config.toml
attn_scale = 0.125
init_std_qkv = 0.0183
lr = 0.0184
seq_len = 512
doc_mask = true
dataset = "wikipedia_en"
MLP neurons of a small language model. Each row is named by its layer, matrix (up: input weights) and neuron, and shows model dimensions 208-335. Each number is 128 + 32 x the weight over its row's rms, rounded and kept within 0 to 255. Numbers have three digits each.
After each neuron's rows, "fires in" lists the words (lower case) most often at its 100 highest values on Wikipedia text that the model never trained on; "fires after" lists the tokens most often just before its 100 highest values on Wikipedia text that the model never trained on. A number after a token or word is its count.

L3.up1731:172139102117124104096131051150172115161156094113120104120024136172133127118089109184171125130108120140127162102143127151123124147096212132166095112143141139093156124125083136117128078098132145098093168141169147151106166154143059125110142120155072174133035141099177161100104125104114162033142137156091091159065101131114159083113129055112083128130130153121098174187139160113116145136153
fires in: "no" 55, "yes" 20, "noddy" 6
fires after: " |" 35, ";" 16, "|" 10, " \"" 5

L3.up407:168137116088067148118120090130180124139181106073066088110116144068152131088134189117130146137095138092151062100174075125119150086151134103107122143110119157180166113113192198166123164097172084160105096085160128097117086116123140121100093137130106138144129162164126135110146114149140172173143131085180086097142093117096164097183124151171187111081155122091119117154146141137106161138064
fires in: "df" 18, "cd" 16, "fw" 12, "ss" 6
fires after: " |" 35, ":" 11, " der" 6, "," 5, "|" 5

L7.up248:075135121111212125145131127142104150145155107102146127098100140122121132141123125152127150140135175113141228163137107121087125123117112139079116116137187191139163171062095204056069168192181116107202109097088150138159145127150077105130121065103191143100124141078088166174108158152144169132139170078112148129145177156104120100141131096107099111094150096110145173139115113147163142095111
fires in: "he" 67, "by" 10
fires after: "." 65, " and" 10, " but" 4, "," 4

L3.up52:150182123039110124119136163144142185119149137163102128146115102117162073123139145107123099138097141156144112150123176158112102151119118137117146153094153094097125142169089204124066148127164095137124112107184103113157140119079139148141094112124122149103191139106092099122126109158050165078118134167151140088122087117177163131135098066176157130143129200136172137069141111102087097068114
fires in: "7" 50, "10" 11, "9" 6, "8" 5
fires after: " |" 65, ";" 6, "|" 4

L3.up309:125104164120127133117172206120136092074198143136165081124140093128213082084120084123163141127134095167110141132141149104089102110121130152125084112089107127110157109104105098103102108147138113182104133112124106180207096182135143116121073126145177176127100135138167171129116110133113109070081118203045132126103151102108133164124138140145080163164162097121176161164150220137159126170144
fires in: "born" 63, "from" 8
fires after: " (" 37, " was" 16, "\n\n" 5

L7.up1557:098129086048177141128167133176139115113073122111132093056094169142151102171154093130123093135138141154140098143130101134096122130109142164072190084129079152215174169137139066104172184160127103100130115135073120151169081151086172108071094158126162121138128123123189189107112127101132110086134168142241204146102147171094192127159162095121114155124123177111113146130105133090131151134110
fires in: "which" 22, "as" 15, "order" 6, "addition" 5, "front" 4
fires after: " in" 38, " the" 11, "." 9, " on" 5, "In" 4, " from" 4

L3.up571:159112069102174129076091111132160102129163106172171078140151123125151129178122105111127122150116137102087186129101142105127168125108131136096126118208057117135155116101118176188110121110096141104155123128171159141131133127140126100138116130160098151138157193155091106074143068096130120124168131173114198095131143157132095153101182153106097069135162122096154116067136174098149081135141
fires in: "she" 60, "he" 14, "her" 6
fires after: "." 39, "," 14, "\n\n" 13, "\n" 4, "=" 4, " where" 4

L3.up492:212212119103118159171081108186097139179121153192132107127067166160074117126121123145166127105127104108140136123153146137157183073182192110086144168178156152126086092123115090161138122140090084188124102108102156207123056162149116069125122108138082180145065110125155194082109093122120147133183108157117087135131120136163118150118109096133166125136149129191099157139159115104123122132135
fires in: "no" 55, "noddy" 6, "big" 5, "yes" 4
fires after: " |" 25, "|" 10, ";" 10, " \"" 6

L3.up418:110130103117161126157167075111122150132146100162122124161141183177077139098090129111145157077152136145140131104172146158166172141161095147174140180130169110117135103182102088110152054107098112168098124161120078216123136128112103117120091102130098087168130133097165110069152140106127171136082082150102092140082102166141096100093157094168157112163112083166129142085127172182124180113084
fires in: "no" 56, "noddy" 6, "mitsui" 4
fires after: " |" 23, "|" 11, ";" 9, "," 6, ":" 5, " \"" 5

L3.up1639:145098083116128125094151160148132134096148143150140107118142091088154131146195073087139083168061154094180187139095115111117122105130163089093092127129083122119155109120082119088083161128082134102179180119195167110118125153147075143156138129159098163108121188151092145103123094084188148084200138171075152104138166141118167136157149159053119144119137087031116092143160123133150127186105
fires in: "he" 39, "she" 33, "they" 20, "personal" 8
fires after: "." 71, "\n\n" 15, "," 10, "=" 4

L6.up419:130068127163176112163143089177143127138120142089121169153128145138105106153136124136146088089127101199132120129189129137114116113120237076112157012153126077158178144124154148090163102112136146139096154155145165138111127172113084105089136137151142079093154124069161180107146072164121124109099125129133126108115097106041055136163060122157190129078097162153108155149130094177128101141104
fires in: "well" 22, "which" 14, "live" 5, "he" 5, "married" 4
fires after: " as" 41, " in" 12, " a" 4

L6.up756:188140150151172143169186191079169143148084101171099130080198091183116212144200137147135094146148101157107100106117132144124111154153152148120110113131056172190128119114091139146090091196140167128149169142161108087099157170175140106084076166133165124121095105147114135084130105096134162093125109073180148114176112118099159130161153140147128104082113134162119139128140155160131131127138
fires in: "a" 80, "of" 4
fires after: "." 34, " (" 9, " \"" 7, "\n\n" 6, "/" 4

L3.up682:101103107194173156124133139159159101116140188091139110153128121087145097126100101153095145099081141153116150094112100154106133185130130099100146085110098112152177095110092151104125147121101160085126122098196128164076217158111137133140139137075116127215130134105135119114162101185143128113161132076038153172152131153157091153207151087133062068147184105205123139140154119119141173138086
fires in: "these" 40, "his" 23, "those" 10, "their" 6
fires after: "." 42, " of" 12, "," 4, " \"" 4

L3.up1260:182156133221207132114167087107111163155113159125184119144127109140121108112153128104140159085211084143101120098115133116131193111165080085101140166170111130162149229110147104114136140149130121129111112076097119118085097136148128077140155140142123124081161180154135138138114106096205153155129140130093104163128155113139107132169108114159173115100061114130146100110102074146135141116142
fires in: "the" 94
fires after: "." 65, ":" 9, "-" 6, "\"" 5

L6.up1267:207106154162207143132126095147196124121159114132090109130109090163106128182141116177113166178158119145125218119074088132175168173108176128130148105138113115157107043080155155112090156146131105089109112118168177108148160097178170157139119129100217084098109165128155120106098126156150127106141124080086166135176157086185067147107109166113140092165100117156147048169174124104094141146101
fires in: "which" 24, "this" 20, "these" 16, "the" 15, "for" 7, "of" 4
fires after: "," 33, "." 31

L3.up290:181112126103150123132155112124148118119106078150130104142132090154174188158146090139074117134151117130092125142111138127108139150137075151114078158156131158130143144105087135108088135098162137110119160132137091083108096070124154141145116125132137147128073108121137156136148158128178106150094048102188121124138148148060191080163108108092113187157129104161142170139115081166105100133107
fires in: "df" 19, "an" 12, "result" 6, "type" 5, "pos" 5, "gk" 5
fires after: " |" 33, "-" 15, "|" 13, "\n\n" 5, ":" 4

L3.up930:099140192115146085116153138091102128112139075174147126105119089091114106107119102109088086104110101121160133124164106112152123124118153112113104189107159115107085113121142100145132153144100124096090082154137119192057110177148138162117096107149134096140183121168168116119158083070130113234128074154103186140130103151137094193166063151091161144084135103105125108103120078131129176128152
fires in: "s" 89
fires after: "'" 87

L7.up940:111142170153049086111159098135099104122058149121099139124173158051110197156180156147061104106151140080044127091155096110130077098094102140141055107118134140045157062151155169072118110136117140105142083115134178146118164071144133170112138130108126154133115127148093125112125158122119105158149179131100142144163084152113109159101071174127150110121094078144135114129134092195123122078114
fires in: "a" 60, "an" 24, "of" 13
fires after: "," 48, " is" 19, " was" 17, " daughter" 6, " son" 4

L3.up70:143129125136150112120121115118151091145111126204095121146141141135139152087137081116151151064139072174118090079103110166128189095139184100125155074190113168188160112153089125070129126154065116184111091101142154165079163132148180109178060144173118162121128140138125156081110143107117110134132128172149187167174106165162112150083098174119090118075080084176171157121111166166144142142141
fires in: "no" 73, "noddy" 6
fires after: " |" 21, "|" 10, ";" 9, " \"" 5, " is" 5

L3.up466:116129118084165116098204132125112095108121130125121105096179133125108153104187145132065091138080092144078182101157133047073128161125146048102079100105120075116126046103104177170118145136112119156176176144067149152081166129108193084166106140093157075157226097130153105112152137084114113090131118157173118086124131141096135076100217111099151130123194181092103141154089189140107093112147
fires in: "in" 57, "as" 31
fires after: "\n\n" 66, "." 27

L3.up114:145171094126101103186119154136206144089156069090150085093122149120158161094142145107107172176135157116100155132122142215118200129130108138139178085189134155204168115119091125110060128094116115133153100087164135175159120103140168186105143163129144156135075154127062158114104121096120046113168127130104158151081140154133055105094137156079108165094074074124057125097077150126206089136143
fires in: "most" 19, "best" 15, "first" 12, "both" 9, "last" 6
fires after: " the" 52, "The" 7, " The" 5, " for" 4

L3.up239:127116118110171143133144137192184125061140189147081120059167099112062138139196131189166049144080135109139129131116122127104150098172105112121101185097059138110103087170161126116109082081124160139114140165172163190160145121106098170072151147121079111095106114155154101108113181150141141118174135103134113146149145166165078112111129189111124109092085144146145144092083156174125121157083
fires in: "2022" 19, "2023" 14, "2025" 12, "2021" 9, "2019" 7, "2003" 7
fires after: " (" 19, " In" 13, "In" 11, "|" 11, " the" 4

L7.up1693:173210157129172134103059148174165113119156117080111093111149183165117139135174127134153094138089076129183184163145129154148128148114127139123132098174106147162156182119089114174125137082061086149137179119129102157193104113142142126170146156049161088073145156129081157101125108133157161100096078165074189106183193090129142161158080146180143086102100085114159151142133143107185063159100
fires in: "club" 20, "band" 14, "team" 13, "company" 10, "two" 8, "family" 6
fires after: " the" 67, " The" 10, "The" 6

L3.up1753:115137133108115144096111163102148163140101129126078111101133155091126124110066145074149107106143067162071110139171121100113158100130115113084107083113134112128133187136088126118143158130134130155089107116103122155161112085086139152112145129150182065151127124137079172143146075164130116135158121163137163109113174142142203107131159111113131112109084138122124141175133172170131148079126
fires in: "0" 68, "domènech" 4
fires after: " |" 43, ";" 17, ":" 5, " Dom" 4

L3.up515:157123183124118124124146130151132077107101102152137195111117159153097069170154114134145081136162087104119101147156097164159150124174146155211098125135122191071138098118101085159151136161097095175133105088125095125086057090126176146138105119143144044142114212152101162116163083094139095164104158170128119074165142111114139077152144105095105119187112131127084124143163144100104129144103
fires in: "town" 17, "name" 15, "track" 8, "city" 7, "named" 5
fires after: " the" 42, " The" 7, "," 5, " a" 4, "The" 4

L6.up151:117149156176063112120156106111072160104064164103090146101120122132089115127150127196128204085166121184110135157133068134121120174099076086121088159145128109187116129121145146131110077160157150156123194079189060169126189126143123146094110115086154102183109186168096111124126135121098132140156167115118111137131135191101077109122121100092116129129178098111121156107161125137143197107059
fires in: "is" 36, "a" 31, "was" 18, "an" 14
fires after: ")" 35, " is" 31, " was" 14

L3.up858:142138152184112126064174158097187178187143082123145087089207142116169125137171096127086165158089136117141150175141167142122195141158106156138055142188148102143134142152164146141120106122090149110098089161145116095078079164170141158097118140157095104076106097133100128136142167156097087090131141107131109107129154131096145126094118100137121126134111153044157081102118088097121140174119
fires in: "date" 12, "apps" 12, "year" 9, "years" 8, "votes" 8, "people" 6
fires after: " |" 33, "|" 12, "-" 7, ";" 5, "\n\n" 4, " Winner" 4

L3.up1070:171168107106143124146091175110162118087131137118116098123093132141166180161159145108121149163163136163143154137098107052092199110083134103115126160104197096058205087134138135130159110188138139136114089122186126173161111134133120092107159087134147151153137193098140124104180171106168107128122101136123110150144107157098168105142184135088079102145133181118141089140146071140126104109142
fires in: "he" 51, "his" 12, "an" 6
fires after: "." 46, "\n\n" 13, " |" 7, "\n" 5

L3.up1775:116161153126129124084152160165086094134113095051184153056110117110097138110130168082118128134123087131157149148164142111128163138143132129137093135146120122131102117146104210083155055090137164179150190105133124138071152140077185091112162108070167124162178199094111106181159133141187163111089168134146133110181110152127121105169162108139170151115149117134103137081115104123118130119123
fires in: "in" 52, "at" 15, "during" 6, "by" 4
fires after: "." 37, "\n\n" 29, "\n" 13, "-" 5

L3.up355:106088133148146129151152166175155170116174116169129179117124179095143134100121124174114085113106145120163143155159147122152096105147144129175125052139124062153141112109155119106075118162103175189140145129124143133141071160093156101167186125134129105161136154134192137139067085101111107148183187188081113164128095119150135154128185163064114054111148164144103128073154116169144064115173
fires in: "first" 54, "second" 21, "2nd" 9, "best" 8, "1st" 5
fires after: " the" 43, " his" 9, " |" 8, "-" 6

L3.up1578:101130181209108134152103150152148162168124164197112126075137086134100124111110125124122153067125159098123129103146129206155144097080136064045117202106131061082139131154123058078128104126143105153103073148140119105089096120174153125124108130154127121150148152143168099083158073099123126194124104089108189141120117125144050112126230161079124175144139123072136115127104127125120100115110
fires in: "s" 40, "the" 15, "weissruthenische" 7
fires after: "'" 40, " (" 12, "ru" 8, " \"" 6

L3.up1092:120134105101108149120169153112137098139150093150085117068074103083155139127086130123130096128136110143100181159091097094094135100195114240134077113141085082140117113120102106135130070088167109107107157119101132063128157144137100097139134154136119134144144155167117202120146160100162134115171165154102146198062154123115160130144099179117079157084130111098109139116118183128152118149201
fires in: "born" 68, "early" 10, "personal" 5
fires after: " (" 40, " was" 16, "=" 7, "\n\n" 5, "-" 5

L7.up1473:105115138135137150139185116168189161149178125130169134123157100097121151111169140153111160120156130080148142170178147142064117176162090163121127124159122110133181150103123182135131152161113137135169086202115107130103085185161120135142129143125176142144130144126090117093146104147116142122192132148121114131167149108056097122141113179139126143120121082129097128106129073084114146140072
fires in: "he" 64, "this" 12, "it" 7, "who" 5
fires after: "," 33, " where" 18, "." 12, " and" 8, " when" 6, ";" 4

L3.up1722:074088106179155132115187067117098164113129140104138072111095122118100068124104103181122125132163086101114096135127154061098171092117167121129159147147168109114122133196155168091104080105104088099129067183083137149088159122109166086084194137092163086105073177091156161165133121129156077181112139102106134116135142173101162172141099132181080118115120112130133134112090138123139094136117
fires in: "as" 31, "when" 13, "while" 11, "although" 11, "after" 10
fires after: "." 53, "\n\n" 13, "\n" 7, " \"" 5

L6.up1393:122155168058120134160162078118114103138141103052121095141164117104117156126142093170147114111138134102163144154138182125110076191097179136037142068110120137064125136089143165185150148133120123140113106095133159124143066122154083110132113111090134142093121159167137118093117163096104128102134183128157143092112149148117135122092124151161151146095117082139125115146130128103142142115056
fires in: "2" 43, "1" 37, "3" 7
fires after: " |" 44, ";" 39

L3.up960:131168136075102111091178136125117117150121088084139160181142125101120080148105104180078181140157150139146124189119152192100140097122188161130159113192087131198116072152136138157096087099082161140131140180121168073170067088179119175155133136089126159124143080178094090070150101118139156141138081093100109119086139186140106151123165139151156117066048177129059137104215136150148111148105
fires in: "who" 39, "where" 30, "which" 23, "whom" 6
fires after: "," 52, "s" 5

L7.up213:160196173088169086133129149120163046103128121163122117054114146159185094132196163167112154157137199149116147079158102190182112116154177161167151162146113132100136080147118105122072098174118139107182119175150128133123097167155089119096154085160113138116157196115105200057156141123119134135082090114179119111173128123130178084162169200142131080103126057112141148065168128132099162134139
fires in: "film" 21, "it" 15, "song" 15, "album" 12, "game" 7
fires after: " the" 49, " The" 16, " and" 5, "," 4, "The" 4

L7.up710:105140105092141152106125182164157110135169165125116093119160132087113125175147092116070138114126116107123196104107145116126156119134136134074126124158187140117118085057134151129133240109156104148152160162169124104166072122069136115177127152154152129136121115138121106154106126127103127128100182146085155100139139096136111128163183145143130110125109196149152111080086074159094112109088
fires in: "0" 52, "1" 16
fires after: " |" 30, ";" 19, ":" 6

L3.up1030:126115171093152102091205115159147149147157132108202158057084132101121171177116127104144092149164104137132100182130142166119097095146090129119173118140131125167153118118112116124157176103149102146155125132117160118145160169156154081154142094148134094140144092134135124111152096112173118148040134140096183180160119148110142090131128195139174121066054123143105136087155162117173145111054
fires in: "0" 79, "1" 11, "apps" 6
fires after: "–" 65, " (" 7, "." 5, "-" 5, " |" 5, "\n" 4

L6.up1312:161093122100164122099146127142158140206040074147190163149103150164128158136114164058152137099160141095119085121152123180127146146133125171148156091161151182094135125178141109116138148171108054061099179095160121143136112127177134099115101135123100153104129098089144154150179106068196127117151126165134103177156143173110123128112105129163125053123128088120209138086191104087111141138136
fires in: "s" 23, "two" 15, "following" 13, "very" 5
fires after: " the" 37, "'" 23, "The" 9, " The" 7, "the" 4

L3.up351:077203175134095113066196106155119075127176122183061070106121159103126161115150178139099047162066114091184119139150083136110093124095122179097132083144125188141100168145166191210121186127116118124108134095134041100130115126135085130093081129146129131097132139080171136174182155139169148177088072120134111099089126118073136126094126068118085122122116117109086192150149142126123186099090
fires in: "df" 19, "fw" 13, "mf" 11, "gps" 6, "gk" 5
fires after: " |" 53, "|" 7, ";" 6, " the" 4

L3.up786:140143085119111160129103124113157134201140151191086105057170141114125180131149119157145118164107142131102105172088127151123147129145179111082134148125157100187119097113123152150142093091175135118137158155218205117113120130105097110099085167122104073157122089115169115131160085222184098197115131106111156139148126106208135141159117120154070093137122070134138083114085122134114104099096
fires in: "1" 58, "9" 8, "2009" 6, "3" 6, "8" 4
fires after: " (" 36, "|" 18, " |" 13, ":" 5

L7.up935:121110049115176102136139171129185086126160151146099112191143150167093123107186148121103089055142115085119146137141151124109117107106126184123143106129041125138085098146102131090087135161063086164143107159097111172161141154150162129084115116145130107127157121162148101129109064127129149081080100129067071073154174061121126161114102126156134168098127138063134156135163130076127074116123
fires in: "he" 59, "they" 10, "station" 5, "company" 5, "she" 5
fires after: " that" 22, "," 19, " the" 12, " where" 9, " The" 5, " which" 4

L3.up102:122124146148128150156116133103148073145164144110112069070082097114161110145105124148157123155161138120111077162145132124149159159161153110186129109114141117118110180164151190081105040129121174116154105104128136069106063107121145108097126165155138119136122136115142188134133143117178134095062146069176105176126065178143139109150112154169153147140118149103146113133119129121134158097105
fires in: "7" 39, "6" 14, "continued" 12, "continue" 6, "decided" 4, "8" 4
fires after: " (" 18, "–" 16, "\n" 12, "|" 5, "(" 4

L3.up467:139110147076175124085116144115148116129073174157119111110144080145069163140116149082172161152155101121111068108112145144091124060149148076173057147095143129147110158083109136114142129138196134126130113084129160159105092159101111116099125082101116074147155171136107100131149132137120122133154119151133120140194151202121154118132099128088114136135130135065104109071135160123142148113129
fires in: "5" 59, "4" 16, "7" 7, "3" 4, "2000" 4
fires after: "." 25, "\n" 18, "–" 18, "|" 12, " (" 7, "-" 6

L6.up162:162109150150202169092172092123150128153151117175165104173155153202162115160139169163161085104155190162097104119139127104127117143126120098160160105094121129183092077044159149128108132167097095162134152125070131085109121133136158087142124150134168119103154091089145076119098145144091099092056135170160139106144163179134189098127179139111218162120118120147091168177141109090113112141119
fires in: "as" 65, "when" 8, "since" 4
fires after: "," 22, "." 20, "\n\n" 14, " (" 6, "\n" 4

L6.up586:163152126146110126151131104141113121127073171141147215110126107169089107169107120112093135131151105118121054160105131122093126094119132122143070082105152146131134119160140149113149150108167207123128090159150160154104096109179131155106143122134107118135130152125157127172135132164100108103105158133114117172162163105097089114137173216082096119144130152122137112159196074145144188168061
fires in: "as" 23, "named" 10, "considered" 7, "renamed" 6, "called" 6, "appointed" 5
fires after: " was" 26, " known" 20, " (" 5, " is" 4, "," 4

L6.up1614:148144124132134192156111162121127138132141132136190125110118136183191094211102179093110093171156147107119187162153113126161192140140084152109107135120096098089194116151122133133144130126040084097184126135128153135187100125131165091109152154128176185097072125087095129116159077091108139071119119141121135061073158104170060134036114154098107171114173130100136104096116153175155098159128
fires in: "he" 37, "she" 33, "also" 14, "they" 8
fires after: "," 42, "." 20, "\n\n" 10, " He" 6, " has" 4

L3.up1599:124157154114112145140122126151155180116099052164083158110114137127101137137084148090135117148062137148171085126124095109134145161154148121163130095134116142160118124171187168117052174072166088093148082192133074124153096131146151161155129056151070136161132161126138129134128139102069196169168130127132142172098117125171135150163159203125129151047187136129110091070130133063161164171106
fires in: "first" 58, "best" 12, "opening" 4
fires after: " the" 34, " his" 12, " –" 8, " their" 4, "|" 4, " (" 4

L3.up966:116083168086121088079162150096106135161181096097162079058171147124157134103172096127106148153127142133150128103112089092078116102126106118075098129120071114173107160125131174125120131150148116151103114090139113059120152166164048153126130124166122152117122212154134168163179194103152082132076108136165136121194119154100111160101139099134129136103202133119135106082145100092107145109130
fires in: "df" 19, "title" 12, "mf" 11, "director" 10
fires after: " |" 58, "|" 14, "-" 5, " Cup" 4

L3.up387:151078099161105091155132147073100124148129055126101115125164134118158065112206134091130141112074150141111131152127122093084161180119147158062174133150129155120137115129067142077084040120099066143101092179183155064158120138168104137151175109150080130125148093130066129147202177125134220152074134149110131156135178141100159077153135146153103168126071131130145090092161142084061122098120
fires in: "30" 14, "31" 10, "28" 9, "27" 7, "26" 6, "24" 6
fires after: "|" 24, " (" 22, " |" 16, ";" 4

L3.up1517:088182083152129107128129169166087123088165111122119133148120175113108114170176120147149123163102173149139146082091142118143140087072171121092041162117142111111182112102051126138157118212119175143172109124070135170109121084132089113152170075148115107122189178142133116079151083164175133068164095128117195173130168153119128083163152084142106136138104114122152130140194110108089178133107
fires in: "his" 34, "he" 30, "my" 13, "from" 11, "myth" 4
fires after: "." 45, "\n\n" 8, "," 8

L3.up959:170119137139130087153174124107105111144100120152165120097141158136097049135096078129149135176166161141104152140130082134189167088089195123150127152130077067195147136158135072098125081142175080161137122110092160119151131085101141118146126097094194161122093146141120091136164142174149106095103119146141106137147156110126152139111106110203095148094074037114188063108087186113151152073099
fires in: "she" 61, "48" 5
fires after: "." 21, "," 19, " (" 6, " that" 6, " the" 5

L3.up294:198173103080087131059120148127111152145160168136165102163114126138143123175157121096155138195067126116106113122107151115141166075106138106046111177154081107185169079061124148132107123068121112094086105177119131168140193131113147089170111091150115165132153154123116183066151150139133113121112106135095112141124112139149151085077101071110092151179151163173133074124111196120154095124110
fires in: "she" 83
fires after: "." 29, "," 22, " where" 6, " that" 6, " the" 4, "\n\n" 4

L3.up356:098203187089152142139184107066110097148131097077103128136135084101153075185126095124173133145141162134141136126104105198094159113079172095135166103106095113136103095173141132195115096122059151115097151122065123136137130138144121177090120159136158112101194166107194184100084111132112235127168145116180093132102104189196099179129159086108121126129139124100076132109122068094147106113105
fires in: "where" 52, "addition" 12, "which" 10, "what" 9, "whom" 6
fires after: "," 34, " in" 8, " of" 5, " In" 5, " (" 4, "In" 4

L6.up312:153135136127126141120087196147124149135135130174145139127147116103132126076114097073089152106116133135078131101125102147154132192126135121146135126172164136148150162118125180092083128112120116130125092093171164134139093119080106126132098136170150149141112134174151107112134160110156126131126161104105112171137130123109102089107083162216170128164135122179105117136147153085127191123160
fires in: "1" 34, "2" 10, "weissruthenische" 7, "2r" 4
fires after: " |" 49, "nis" 8